MLP neurons of a small language model. Each row is named by its layer, matrix (gate and up: input weights; down: output weights) and neuron, and shows model dimensions 16-143. Each number is 200 + 40 x the weight over its row's rms, rounded and kept within 0 to 999. A neuron's up and down rows have the sign that makes its largest values positive.
After each neuron's rows, "raises" lists the tokens whose logits its output raises most directly, leaving later layers aside.

L5.gate169,213,198,209,218,205,247,227,164,188,281,138,215,180,154,251,211,209,226,205,257,176,165,287,160,208,135,186,285,172,241,174,211,138,182,242,176,205,203,227,170,205,197,168,198,179,212,205,236,272,243,199,218,269,138,215,137,224,233,131,224,175,223,121,203,226,262,188,196,255,187,234,238,216,207,186,170,152,208,203,192,124,140,196,209,150,111,163,134,161,194,240,149,199,184,128,202,187,189,249,166,168,200,158,200,191,159,219,196,132,175,208,216,203,296,239,219,139,205,196,262,245,210,241,243,160,192,244,200
L5.up169,231,128,185,335,158,232,180,145,204,243,126,192,264,181,256,216,279,236,174,182,189,169,220,191,160,195,209,229,108,211,133,219,116,204,224,217,234,277,226,184,183,198,192,197,169,230,166,179,203,220,192,262,219,217,152,190,227,211,188,156,199,217,160,76,248,242,229,199,203,223,190,253,213,164,251,130,153,241,137,219,153,123,201,265,190,218,229,149,110,215,223,194,243,177,148,216,201,168,206,214,174,192,166,216,246,115,165,149,150,186,225,207,237,198,240,224,200,222,268,195,246,215,222,198,230,203,212,201
L5.down169,288,190,191,179,216,214,205,190,176,193,184,190,214,241,205,204,257,218,157,165,224,167,180,228,173,224,256,247,158,214,177,150,268,199,154,203,161,288,195,258,259,146,256,185,147,225,185,182,156,188,168,193,131,227,124,184,172,226,210,113,171,179,198,156,155,200,181,211,176,190,157,222,190,199,238,139,163,227,168,238,208,173,214,235,253,290,187,121,258,182,204,261,199,222,127,141,166,157,166,232,229,197,220,186,268,141,220,72,157,189,251,216,218,155,221,218,188,280,274,172,198,129,183,209,258,185,163,195
raises: "s", "-", " ", ",", " and"

L6.gate98,117,190,293,201,175,229,215,171,184,215,256,149,204,151,142,133,223,276,188,263,209,149,219,214,186,190,174,241,201,257,255,211,200,208,173,180,250,278,223,209,180,251,180,167,246,93,231,214,199,267,212,197,174,188,164,125,227,152,183,192,261,143,197,172,159,195,271,193,225,201,183,186,264,183,164,190,270,225,217,182,221,231,165,184,186,214,137,173,240,215,185,228,241,254,134,206,222,179,251,181,198,165,186,194,83,217,261,174,123,269,163,216,166,221,229,163,241,142,215,235,177,174,142,202,159,131,211,176
L6.up98,130,188,274,224,82,177,148,191,259,243,256,145,251,177,184,107,253,232,283,265,264,188,195,172,192,210,248,215,213,269,207,214,252,177,164,174,219,265,210,251,208,212,191,185,253,163,189,161,173,166,228,220,222,210,228,151,240,165,228,139,248,143,147,176,139,221,295,187,224,167,208,222,229,198,223,160,241,184,175,155,260,256,161,170,198,232,145,175,255,207,164,201,187,219,178,234,158,213,180,182,192,153,209,234,114,217,260,165,143,194,180,199,187,219,184,131,210,132,123,223,219,141,164,151,189,138,154,206
L6.down98,169,183,195,206,185,235,236,210,279,186,284,176,257,209,184,268,283,174,260,176,200,194,171,209,217,181,231,234,221,196,137,211,196,130,147,144,138,184,207,225,219,168,205,260,183,186,149,213,204,102,123,277,261,212,250,130,184,211,173,149,209,147,244,163,222,219,186,206,148,182,203,255,244,215,260,192,203,132,149,139,310,217,190,203,247,227,232,170,219,132,161,182,211,155,202,272,188,199,148,206,169,150,222,250,218,165,225,111,273,162,218,220,245,207,167,156,167,242,179,193,126,198,211,189,228,185,146,218
raises: " ", "s", "-", " of", ","

L5.gate307,214,137,261,196,261,176,174,149,230,241,206,122,191,157,150,180,129,222,244,117,101,214,241,183,235,247,152,186,163,225,207,194,183,195,259,228,268,181,140,133,204,204,146,200,157,202,165,266,200,226,226,145,240,150,208,182,215,178,111,175,191,136,171,290,187,217,244,209,232,196,217,196,171,157,208,306,230,222,181,250,159,212,158,177,249,216,270,184,147,218,159,250,231,212,191,133,229,207,150,180,183,218,228,133,199,197,197,247,209,196,221,207,181,197,146,146,230,128,158,189,202,205,208,184,230,196,167,155
L5.up307,200,145,269,168,204,131,191,231,165,245,230,129,196,229,192,198,134,270,262,95,139,187,191,176,214,268,230,210,174,242,203,228,137,175,244,189,231,151,202,201,250,188,133,172,224,272,186,192,186,208,215,172,231,182,203,197,225,217,193,111,189,149,123,228,250,205,218,216,174,139,266,218,163,184,188,254,186,200,181,245,209,251,223,129,232,243,297,263,178,179,159,241,264,129,233,191,194,222,107,158,216,223,273,203,184,227,166,235,188,207,297,201,212,136,147,162,267,160,207,162,208,168,213,208,233,186,148,191
L5.down307,236,273,153,209,140,143,240,209,189,221,235,183,210,266,133,198,248,226,248,233,182,201,169,194,212,197,252,218,245,208,206,220,225,243,259,113,129,185,256,189,254,211,142,180,209,247,251,202,200,189,182,252,217,222,209,132,187,188,290,106,197,236,114,153,212,198,137,176,87,171,180,156,204,178,197,114,192,193,170,264,229,207,240,175,161,182,221,272,244,204,115,166,238,152,184,260,163,238,190,153,249,221,202,279,193,225,241,165,232,208,173,172,187,228,239,203,169,224,254,214,155,191,182,187,203,195,134,200
raises: "s", " ", "-", ",", "er"

L4.gate182,147,216,136,245,220,264,184,179,184,115,210,182,199,207,170,171,145,247,115,221,112,225,205,218,201,149,180,169,223,182,231,184,208,205,241,192,211,131,175,158,300,179,109,256,223,137,246,220,189,218,218,136,222,154,204,237,123,228,242,184,176,235,221,249,217,214,206,166,154,256,197,193,192,217,179,167,289,197,236,203,145,225,195,215,231,240,269,221,229,172,191,210,231,175,171,217,194,233,252,191,141,149,169,126,212,187,213,253,127,192,168,245,138,277,211,182,245,223,258,209,242,216,209,265,178,198,212,201
L4.up182,226,265,136,217,191,194,185,195,238,158,240,194,211,169,213,145,187,225,120,137,148,221,212,178,255,189,244,194,242,157,171,188,190,196,259,198,154,183,193,148,217,233,189,228,233,150,239,250,142,137,161,153,176,203,197,279,205,239,213,156,214,174,216,220,194,197,161,169,165,161,233,213,269,186,242,92,261,182,187,213,186,152,244,269,246,224,254,234,212,212,201,166,207,204,166,277,155,254,177,196,253,224,157,171,243,137,302,170,204,164,180,275,193,184,196,247,291,216,189,171,194,218,225,278,185,115,245,153
L4.down182,264,269,195,202,175,229,211,138,205,139,219,188,243,166,233,220,274,171,255,116,127,215,178,199,266,223,270,203,213,231,161,186,217,173,249,210,155,202,242,121,158,213,144,195,232,224,214,176,164,104,134,222,216,248,189,201,210,250,194,188,214,204,240,124,157,144,180,218,171,164,223,181,276,223,159,147,233,177,155,200,268,136,275,164,207,249,157,213,206,215,203,205,199,260,216,207,198,268,237,220,259,257,172,190,176,124,261,155,215,142,206,140,215,194,197,243,278,144,195,195,192,239,238,208,201,261,178,247
raises: ",", " (", " in", "-", " "

L8.gate26,286,197,234,217,175,203,193,201,254,161,169,297,238,194,177,231,249,131,161,247,155,190,160,203,162,164,179,214,170,210,209,198,248,109,255,264,219,214,225,226,156,226,197,184,156,119,295,182,180,195,253,130,199,254,195,132,216,212,174,194,185,209,222,190,277,227,185,231,201,214,212,219,220,172,214,172,144,272,224,230,215,207,193,222,265,112,192,206,148,228,196,244,199,173,192,136,252,206,180,126,120,166,207,189,161,183,217,208,134,174,142,186,203,212,159,157,267,224,236,145,151,157,211,120,271,197,173,155
L8.up26,159,217,238,152,221,118,140,214,192,163,179,173,173,198,163,133,172,205,171,218,179,128,215,194,240,249,213,181,195,166,197,147,224,270,99,122,193,196,145,146,166,133,284,215,187,207,146,215,184,201,135,205,184,163,253,226,128,250,220,226,189,224,246,242,180,214,209,155,166,243,153,220,147,145,211,168,177,173,153,196,230,249,190,267,116,218,207,144,106,200,210,202,155,200,232,182,186,184,220,165,242,165,185,228,251,239,153,117,237,197,149,146,218,250,179,269,134,269,180,182,170,205,261,180,185,183,216,187
L8.down26,262,247,232,214,179,223,224,222,302,194,268,248,238,274,228,220,263,210,161,151,203,252,142,227,192,107,186,265,176,185,195,221,252,187,270,241,223,224,169,193,238,189,190,249,167,157,218,136,242,171,263,118,217,228,145,195,251,106,121,198,253,248,135,241,208,178,156,178,199,204,203,202,240,168,232,160,171,244,231,172,203,192,174,212,150,219,230,200,197,155,200,203,218,222,183,172,269,228,224,167,154,263,219,191,273,202,256,243,156,250,166,211,177,253,280,177,261,174,255,202,181,171,198,172,247,257,206,94
raises: "s", " Hispanic", "sen", "Billboard", "so"

L3.gate374,162,200,198,157,219,240,206,188,247,194,171,168,174,81,201,165,220,140,126,189,186,141,226,198,225,205,197,126,164,181,184,212,193,267,243,169,247,213,148,171,235,249,132,184,149,107,192,205,235,175,179,175,178,287,152,232,233,179,178,191,256,153,184,241,182,195,198,214,252,267,157,146,221,288,215,198,182,223,196,165,139,196,189,190,262,212,208,224,173,177,122,193,222,190,165,171,190,213,216,152,175,95,161,118,184,138,194,162,206,160,247,205,196,184,157,234,288,150,227,224,193,140,210,192,285,161,214,183
L3.up374,207,250,178,188,179,245,256,149,150,208,191,204,198,167,239,204,265,147,152,159,212,133,247,147,228,177,219,216,188,203,167,185,230,217,228,186,162,205,150,249,219,250,148,172,219,124,224,219,175,171,204,238,176,234,189,244,217,160,206,238,234,134,133,172,201,153,217,139,258,148,172,146,264,168,213,227,177,156,149,171,209,244,227,146,244,169,219,253,201,206,185,154,272,141,170,187,146,180,219,176,225,157,228,128,257,242,171,151,229,144,297,104,203,155,134,116,213,183,211,205,215,177,277,260,291,154,206,179
L3.down374,218,274,195,218,246,269,275,141,133,217,252,166,242,180,213,203,197,238,187,165,205,240,192,153,223,149,190,284,200,207,151,169,236,172,176,219,200,185,234,294,273,212,242,206,250,183,224,179,169,235,209,263,166,210,212,203,247,209,249,257,244,151,209,172,268,224,197,168,169,187,205,200,238,140,204,209,161,229,140,124,192,171,195,175,130,181,234,240,199,243,214,171,272,153,232,255,172,194,191,227,224,203,204,191,167,220,170,242,272,130,209,164,279,203,186,172,144,160,214,182,211,238,190,209,273,156,159,198
raises: " –", ",", " and", " of", ":"

L8.gate158,183,182,241,167,232,228,239,170,91,174,144,222,250,176,230,232,187,194,202,194,179,147,249,204,119,172,210,215,155,136,177,213,166,198,264,205,248,204,247,161,216,224,226,179,175,199,265,274,212,233,202,188,165,278,200,144,190,150,205,211,212,195,247,205,180,235,269,192,242,251,178,155,183,296,245,162,257,227,227,243,180,251,188,215,220,177,88,194,218,224,206,295,229,196,187,174,167,242,226,154,259,207,217,223,184,228,199,257,226,205,170,274,248,198,230,279,237,168,216,231,126,209,198,156,178,211,226,172
L8.up158,180,180,211,197,247,263,194,222,157,203,121,182,278,236,296,157,255,217,223,154,208,205,158,188,153,152,172,212,184,162,185,200,168,242,237,198,220,205,295,198,235,192,256,199,154,222,273,302,255,223,163,177,232,266,192,172,200,159,211,176,187,182,212,127,196,204,245,210,179,227,176,176,240,229,263,99,213,160,156,217,184,167,209,188,219,182,227,235,168,169,120,202,164,201,223,195,108,177,178,251,218,312,256,249,210,193,208,212,238,167,216,236,319,122,213,242,257,184,193,173,183,188,158,188,230,163,164,193
L8.down158,210,210,184,246,206,216,132,222,242,200,181,170,228,241,241,135,210,225,189,176,215,164,139,182,234,158,228,138,235,217,224,202,269,181,123,135,242,209,201,209,222,193,196,176,150,198,157,205,199,126,189,172,115,177,188,172,214,148,219,199,182,174,186,169,223,183,141,187,176,130,106,227,192,163,146,270,118,154,212,168,191,146,160,236,224,272,281,157,172,160,179,206,163,236,263,190,188,147,160,236,169,273,203,170,189,156,165,160,219,163,225,188,227,165,129,181,213,253,203,169,304,216,211,250,205,201,94,160
raises: "-", ".", "d", "ian", "ent"

L3.gate183,155,239,180,168,196,195,164,156,172,135,245,204,175,145,158,273,199,170,192,245,202,238,289,229,194,196,207,196,208,215,190,262,227,202,160,192,239,257,192,228,187,159,167,138,199,174,188,195,181,248,201,174,174,275,144,178,228,226,226,128,242,203,235,198,153,110,192,255,239,232,167,126,190,202,250,157,162,202,261,239,144,148,274,239,187,151,191,199,228,213,175,172,200,306,229,184,176,220,164,226,195,167,131,228,130,240,246,166,219,227,146,132,146,221,226,229,232,168,250,173,210,318,156,134,132,158,226,199
L3.up183,183,235,147,121,135,151,163,207,214,238,226,165,174,196,192,237,266,227,205,170,120,203,211,239,154,200,213,202,221,196,190,240,188,178,204,208,152,212,201,266,136,194,144,111,176,153,212,184,183,219,127,157,198,230,222,242,211,272,254,153,236,185,143,154,181,107,118,180,201,216,262,163,203,153,212,167,186,127,201,151,164,157,270,176,169,241,244,197,218,211,192,170,152,230,186,137,169,211,176,234,166,194,162,262,206,205,214,154,148,185,156,213,190,101,138,227,166,145,179,220,241,294,139,167,160,149,206,233
L3.down183,224,200,139,198,202,203,259,185,238,166,209,196,171,279,245,183,251,194,210,105,190,154,231,245,225,229,241,206,232,172,187,212,225,171,142,208,184,192,217,238,188,200,232,144,158,240,207,176,180,148,131,186,214,146,253,200,162,298,176,201,205,214,140,193,242,262,148,207,187,231,212,220,201,211,202,183,223,194,140,184,153,214,170,161,172,245,238,229,197,207,192,154,259,122,161,246,218,207,131,201,218,242,219,218,187,198,192,134,190,162,221,192,274,133,93,166,181,176,214,184,225,195,215,222,275,270,152,225
raises: ",", " |", ".", " (", "\n"

L6.gate417,164,190,223,196,212,243,223,200,158,172,125,219,123,214,247,194,221,190,261,202,154,181,264,189,227,224,224,296,109,183,252,251,182,285,148,226,155,181,238,189,185,234,176,215,198,156,194,162,228,277,140,187,194,197,217,140,220,166,166,277,228,207,230,164,277,240,209,206,294,223,178,160,234,224,176,191,222,196,217,247,189,181,203,246,136,166,183,143,210,203,191,181,216,174,197,142,228,227,163,151,135,156,139,215,253,161,135,150,183,195,203,218,195,259,207,238,146,133,236,245,156,232,229,170,185,189,244,159
L6.up417,170,169,215,229,150,204,232,215,171,222,167,226,157,231,219,225,251,215,274,202,251,139,234,174,187,262,247,277,122,183,226,294,184,245,140,219,149,200,256,234,255,166,140,218,221,232,188,112,176,197,245,224,203,192,242,144,226,213,219,214,249,142,228,160,256,213,177,233,247,207,177,178,261,218,231,155,154,166,185,187,235,182,189,159,153,132,224,179,259,219,220,188,175,167,186,242,212,177,149,152,129,176,207,254,245,184,155,129,270,193,188,196,268,202,179,250,110,199,193,233,213,262,191,187,201,182,152,171
L6.down417,225,204,137,218,196,213,200,191,230,237,229,234,196,210,200,169,246,208,186,204,302,211,165,180,230,230,194,214,264,213,164,207,245,245,150,212,162,195,212,240,264,200,213,214,241,248,172,145,167,185,222,285,204,199,199,169,229,235,258,181,262,80,163,184,236,153,201,198,119,159,196,193,207,145,242,139,117,150,181,199,288,231,233,237,188,151,176,232,252,242,182,220,123,202,134,212,211,157,244,251,209,182,216,223,146,241,142,159,261,226,191,223,237,169,204,198,170,212,204,240,239,223,184,232,233,179,149,251
raises: " ", "-", "s", " and", ","

L9.gate325,173,204,238,151,218,217,249,260,206,253,186,114,166,181,253,147,187,232,205,193,176,212,297,214,261,203,206,193,173,176,239,212,150,269,206,135,226,192,98,207,126,199,203,176,195,147,223,183,226,240,208,236,213,238,226,216,230,275,200,204,145,203,165,202,227,243,129,150,252,187,227,247,127,274,186,255,242,188,181,188,78,192,130,132,193,210,216,207,159,180,202,224,218,199,206,140,261,261,266,181,211,234,145,191,158,196,182,165,178,206,222,226,236,225,253,203,160,204,175,164,249,156,208,200,176,168,155,128
L9.up325,166,227,210,145,196,203,227,220,204,228,195,112,203,221,291,208,237,238,231,150,214,197,218,190,208,221,199,229,187,225,198,203,150,279,182,142,147,253,146,286,147,238,218,219,156,222,244,133,156,145,177,254,254,202,192,232,222,243,201,237,80,190,85,211,219,242,146,161,205,186,203,244,162,203,205,236,226,171,185,185,167,237,184,111,208,209,235,159,164,164,183,192,219,184,257,171,216,232,251,212,166,213,139,185,177,205,172,150,209,181,261,246,249,206,231,228,255,229,187,120,256,210,235,239,167,157,120,174
L9.down325,277,223,161,220,200,149,191,229,154,254,191,156,179,242,282,209,295,155,241,214,210,161,119,116,110,192,204,243,236,167,136,171,216,188,227,260,175,223,248,188,226,277,270,164,167,186,180,196,215,123,195,200,175,171,217,248,244,239,172,233,152,165,257,220,185,220,210,182,180,119,202,232,202,224,247,149,162,144,185,173,265,230,249,176,178,215,223,172,155,122,142,208,209,223,187,266,183,214,241,246,214,167,284,247,223,169,184,202,159,153,155,99,234,184,149,204,174,198,196,221,176,236,221,190,205,184,231,233
raises: " and", ",", "-", " (", "s"

L8.gate373,206,223,213,259,168,221,220,198,181,128,164,154,149,178,161,170,171,148,210,223,122,201,272,242,214,237,174,197,217,232,230,195,214,176,246,210,189,151,197,250,159,210,276,213,171,246,88,225,238,247,208,217,190,307,191,159,221,172,193,213,222,213,283,169,216,145,186,217,292,215,227,205,181,191,184,193,208,219,184,196,233,200,190,283,248,149,167,163,136,216,205,183,218,251,278,55,260,221,236,236,147,208,168,191,215,161,199,297,180,157,191,202,232,151,177,186,164,211,187,201,214,242,167,172,230,210,253,207
L8.up373,232,275,167,284,88,259,231,165,219,202,179,155,125,182,216,245,185,217,180,181,196,217,223,169,144,238,275,210,221,246,178,187,207,148,264,179,171,210,186,249,117,234,239,190,224,283,144,200,198,154,224,221,235,233,149,218,223,228,207,211,227,146,249,152,210,173,123,190,218,211,228,218,187,197,216,165,226,182,138,198,261,136,198,274,221,204,194,220,181,163,200,207,235,220,200,96,217,224,201,169,196,290,217,211,240,221,172,210,266,150,215,192,226,91,205,152,190,239,223,186,212,289,157,156,199,267,200,204
L8.down373,247,237,190,159,106,182,128,192,146,234,261,204,206,163,214,224,206,249,198,167,168,233,159,125,210,216,258,237,223,240,214,174,218,216,213,179,172,223,227,171,192,205,171,197,199,213,252,220,165,126,198,225,223,157,156,233,182,225,247,225,150,197,224,213,237,201,202,172,151,204,191,210,203,268,279,126,242,172,166,252,193,212,228,216,154,274,223,162,243,193,202,235,202,132,132,272,141,251,215,118,183,258,206,239,197,258,247,181,253,216,197,189,185,182,176,272,306,179,245,186,236,157,242,252,219,246,92,203
raises: ",", ".", "-", " ", ":"

L7.gate357,156,303,259,215,169,164,164,189,256,196,211,252,106,195,218,151,150,157,200,236,237,202,254,244,213,173,242,100,221,214,262,174,166,145,141,222,273,236,162,237,174,132,283,225,213,139,145,297,208,206,196,234,185,194,189,228,193,189,167,212,206,177,215,214,187,297,212,184,201,174,224,217,169,171,248,190,225,215,170,189,199,164,212,181,207,166,147,133,132,226,119,174,217,217,180,130,268,269,221,211,179,163,212,198,208,238,210,180,188,115,219,248,250,222,141,168,185,197,236,232,144,192,235,214,244,197,260,174
L7.up357,168,279,237,247,160,129,166,171,211,164,289,193,127,304,227,169,198,153,207,171,169,190,209,204,176,179,168,174,221,242,205,215,247,210,162,187,161,295,193,205,221,160,207,198,160,214,151,262,249,174,250,167,178,195,168,308,221,162,260,158,223,173,208,178,180,185,251,276,208,171,221,184,233,103,191,213,111,179,193,148,210,185,215,191,257,152,218,150,200,228,212,143,180,190,224,215,183,281,141,245,258,235,250,261,173,285,182,180,203,131,205,209,256,240,122,201,171,253,204,211,195,203,211,181,198,195,216,290
L7.down357,191,148,147,101,192,248,256,167,164,206,234,213,213,214,185,213,187,231,141,160,117,193,73,141,208,195,117,248,228,162,188,284,294,258,242,177,131,234,216,187,238,217,113,184,192,192,261,179,232,179,219,186,188,202,193,218,227,179,260,205,221,194,300,157,200,93,208,219,175,180,109,183,250,204,164,229,163,202,218,168,203,198,170,169,198,199,257,210,284,169,273,206,184,143,157,270,103,165,148,208,212,204,205,184,143,192,157,158,242,237,194,226,206,199,219,207,129,178,162,152,246,189,201,196,217,229,180,227
raises: "-", ",", " ", ".", ":"

L4.gate2,204,262,237,187,149,221,215,103,198,201,241,214,227,244,176,153,219,253,198,173,145,188,241,230,222,131,205,190,232,162,222,170,309,275,184,197,143,239,175,322,159,208,214,119,159,85,232,245,183,225,183,183,195,189,227,212,221,234,189,227,233,115,181,214,147,228,190,194,188,231,171,230,276,217,235,197,199,236,154,209,198,224,156,230,205,230,240,257,176,166,167,207,210,241,186,250,194,185,335,155,202,198,236,206,231,180,156,152,143,170,246,239,195,164,207,268,216,200,197,145,204,226,219,239,264,184,251,246
L4.up2,220,267,253,218,145,212,264,150,190,268,167,103,196,238,237,175,142,259,220,156,220,193,178,251,194,132,248,170,166,198,240,153,197,249,135,191,68,197,164,268,178,180,204,129,146,125,122,211,210,200,248,210,229,239,216,204,204,268,177,234,292,173,237,173,171,174,211,216,180,237,164,193,193,180,135,210,207,205,206,221,250,181,255,217,239,182,249,216,256,196,130,232,202,204,198,280,241,215,334,190,183,202,172,193,238,198,220,219,247,159,230,181,199,205,195,175,189,162,216,140,223,173,162,250,230,171,238,243
L4.down2,218,228,183,227,244,147,197,239,259,191,209,260,203,209,177,282,156,154,227,224,252,159,134,121,199,231,236,235,210,152,148,237,235,199,194,210,196,171,275,193,218,187,254,244,264,206,202,156,173,93,164,241,232,216,153,154,245,200,206,205,100,209,214,183,207,208,163,187,218,236,267,177,262,212,256,199,176,201,260,148,165,166,183,238,170,226,211,192,167,182,154,132,226,143,205,241,154,220,56,252,201,219,200,197,216,202,230,167,243,205,112,156,188,252,174,125,194,165,193,228,223,259,188,141,199,169,182,252
raises: " and", ",", "s", "o", "e"

L8.gate386,159,199,244,243,218,216,198,98,238,240,225,236,174,152,113,198,217,219,167,227,129,161,314,143,224,169,207,191,182,205,229,203,232,207,155,210,208,182,179,171,190,223,182,233,223,192,162,253,210,232,244,219,136,198,188,116,154,178,179,249,167,177,292,246,228,191,264,285,196,150,104,200,191,174,179,228,145,214,227,235,256,240,181,161,213,170,160,134,240,231,267,197,216,194,167,182,193,175,252,145,176,143,202,172,174,199,247,256,218,286,167,218,245,218,171,209,170,217,201,224,190,159,230,168,171,176,201,226
L8.up386,207,199,233,261,179,226,195,179,247,304,225,193,202,151,220,221,236,212,173,169,198,189,217,117,186,210,252,244,228,157,182,228,260,195,153,179,171,229,250,205,231,162,212,149,226,212,165,227,170,142,231,237,221,197,142,177,177,217,263,217,153,157,196,171,148,101,240,306,144,162,169,214,199,171,222,181,125,175,190,244,264,142,275,146,226,176,217,232,235,156,220,180,216,164,150,244,150,166,191,198,214,282,263,185,170,269,214,164,274,197,197,196,269,157,164,196,202,236,178,184,214,197,194,238,233,190,200,283
L8.down386,189,219,233,193,158,237,202,198,189,185,219,181,290,178,283,234,213,182,227,181,198,190,134,191,154,240,154,210,304,152,248,173,211,196,163,191,137,197,257,215,203,171,180,205,161,239,194,238,257,137,175,230,244,226,208,160,265,216,171,227,161,168,326,124,145,120,149,206,152,204,211,285,224,202,237,146,203,181,172,188,214,194,232,141,175,273,257,275,196,154,187,175,202,200,202,233,180,223,129,222,250,260,241,169,210,249,183,128,204,157,236,131,190,136,222,163,216,225,181,185,176,172,145,221,252,219,239,215
raises: " ", ",", "s", ".", "-"

L7.gate385,160,267,135,252,280,256,216,107,164,201,230,208,125,205,103,202,223,256,231,240,186,118,245,214,208,215,208,244,189,258,146,229,207,211,268,163,184,229,219,175,195,199,143,195,228,286,256,195,246,220,245,211,208,187,187,183,192,214,225,186,155,212,142,263,223,166,236,182,290,174,190,96,182,215,170,196,245,190,231,282,141,236,173,251,216,225,197,179,225,187,178,184,252,207,229,197,228,163,249,252,189,159,186,172,161,121,254,162,157,187,220,190,143,196,142,176,214,202,271,216,176,219,200,209,183,204,158,203
L7.up385,200,259,247,260,215,184,158,141,175,204,92,239,176,267,240,232,180,217,168,232,198,163,210,242,234,133,204,198,227,200,184,224,261,181,283,233,201,154,124,190,174,182,142,204,231,299,285,170,231,204,218,215,195,185,164,246,178,195,245,164,194,257,216,251,192,102,227,164,275,179,224,109,145,187,158,158,168,217,196,200,194,192,212,171,215,248,212,201,231,261,117,182,212,183,267,195,152,201,212,314,182,206,208,223,239,215,242,159,166,212,198,192,276,220,184,163,249,217,196,237,231,245,224,226,188,206,188,196
L7.down385,229,221,252,238,182,179,146,204,136,226,213,241,195,229,203,258,189,137,172,170,149,178,186,191,176,201,226,278,150,174,237,226,184,153,168,199,167,160,167,221,153,189,252,242,196,217,219,155,206,188,171,260,235,219,189,137,174,273,215,225,261,238,131,233,228,166,227,159,180,201,274,286,187,161,217,202,149,257,200,142,256,181,220,152,180,254,255,119,216,294,150,141,165,181,195,166,185,218,122,248,210,146,242,223,237,231,252,206,284,212,183,165,276,227,240,160,272,216,174,179,208,274,185,167,238,278,186,216
raises: " of", " and", " from", "s", ","

L8.gate94,186,190,211,149,203,218,222,206,197,155,154,139,160,151,184,186,165,185,198,264,166,117,267,219,211,256,261,216,228,216,245,206,144,127,194,200,265,255,208,219,195,264,175,161,208,179,142,214,211,263,190,228,202,230,180,233,220,149,130,179,207,221,247,189,208,164,154,206,204,180,197,197,166,267,127,187,234,234,241,162,169,233,297,169,207,107,124,133,211,202,216,195,155,253,242,184,209,203,195,134,194,149,241,202,209,234,250,195,170,214,142,134,219,243,232,269,183,151,204,213,172,144,207,182,204,173,245,160
L8.up94,197,173,220,180,142,231,199,252,222,203,169,144,206,223,224,229,193,175,225,186,223,134,207,145,237,261,237,244,217,231,207,188,151,169,203,164,208,252,270,267,232,179,186,151,150,217,197,250,139,219,131,241,200,213,202,216,227,204,201,163,221,184,194,139,228,176,135,208,153,210,214,201,187,228,199,131,216,129,203,161,216,180,310,72,200,156,182,186,256,169,175,205,153,265,248,236,189,145,159,168,182,201,254,230,247,266,232,148,217,207,180,122,211,157,247,213,189,233,237,183,202,145,177,243,226,160,205,202
L8.down94,209,250,211,249,200,233,169,149,202,218,169,230,196,294,191,207,125,198,212,170,238,144,157,146,221,211,182,228,156,237,217,143,213,140,190,163,207,201,187,250,203,137,185,218,136,214,280,207,135,160,175,169,183,186,197,148,177,273,286,238,241,179,179,154,236,170,217,170,209,107,202,208,213,190,268,187,210,131,235,162,266,160,212,138,213,224,268,192,213,216,207,220,192,202,211,246,172,126,161,279,161,250,282,202,143,223,261,183,219,235,157,166,207,162,147,131,172,251,231,219,214,186,159,189,202,158,144,250
raises: "s", "-", "d", " |", "."

L3.gate142,134,242,148,173,224,229,264,200,259,121,224,239,189,71,170,194,179,224,179,164,153,190,176,170,241,205,167,193,192,226,160,235,209,154,219,281,193,143,209,177,206,177,197,217,132,145,221,216,188,233,157,177,234,282,153,214,222,199,169,151,216,220,146,169,186,129,226,169,252,280,137,145,221,217,206,217,205,154,186,161,153,183,242,228,194,232,247,160,269,180,148,205,133,244,173,110,174,200,197,243,239,112,202,165,237,147,184,167,178,170,166,184,196,215,235,191,182,155,218,199,189,275,238,147,219,160,264,206
L3.up142,178,217,142,178,188,162,255,202,224,197,205,191,228,117,255,226,171,205,137,201,162,115,182,195,232,197,224,267,200,230,168,192,263,230,215,246,168,190,216,194,198,167,209,217,232,193,138,176,180,218,203,164,199,288,102,255,237,255,263,165,238,204,207,140,188,135,195,191,256,277,209,195,225,182,129,192,165,129,155,166,214,261,212,222,194,258,306,224,131,246,118,165,205,190,237,182,140,186,129,190,264,163,214,267,193,168,187,162,179,177,243,186,225,142,196,208,157,145,175,208,190,282,204,162,282,200,233,259
L3.down142,282,242,204,234,201,226,241,199,215,264,185,145,186,303,220,229,275,154,256,242,167,158,242,209,229,232,230,190,222,237,221,178,234,292,209,188,193,254,226,189,215,168,200,148,229,215,215,194,168,206,222,224,239,161,242,224,215,281,269,237,238,185,165,153,275,173,154,283,164,219,231,234,211,213,148,138,167,273,155,191,209,237,224,210,212,250,215,269,139,293,183,158,276,166,222,208,164,156,140,211,206,267,179,277,211,265,229,207,239,236,250,165,189,144,160,202,228,212,127,182,238,274,232,227,235,239,117,147
raises: "ly", "\n", ".", ",", "-"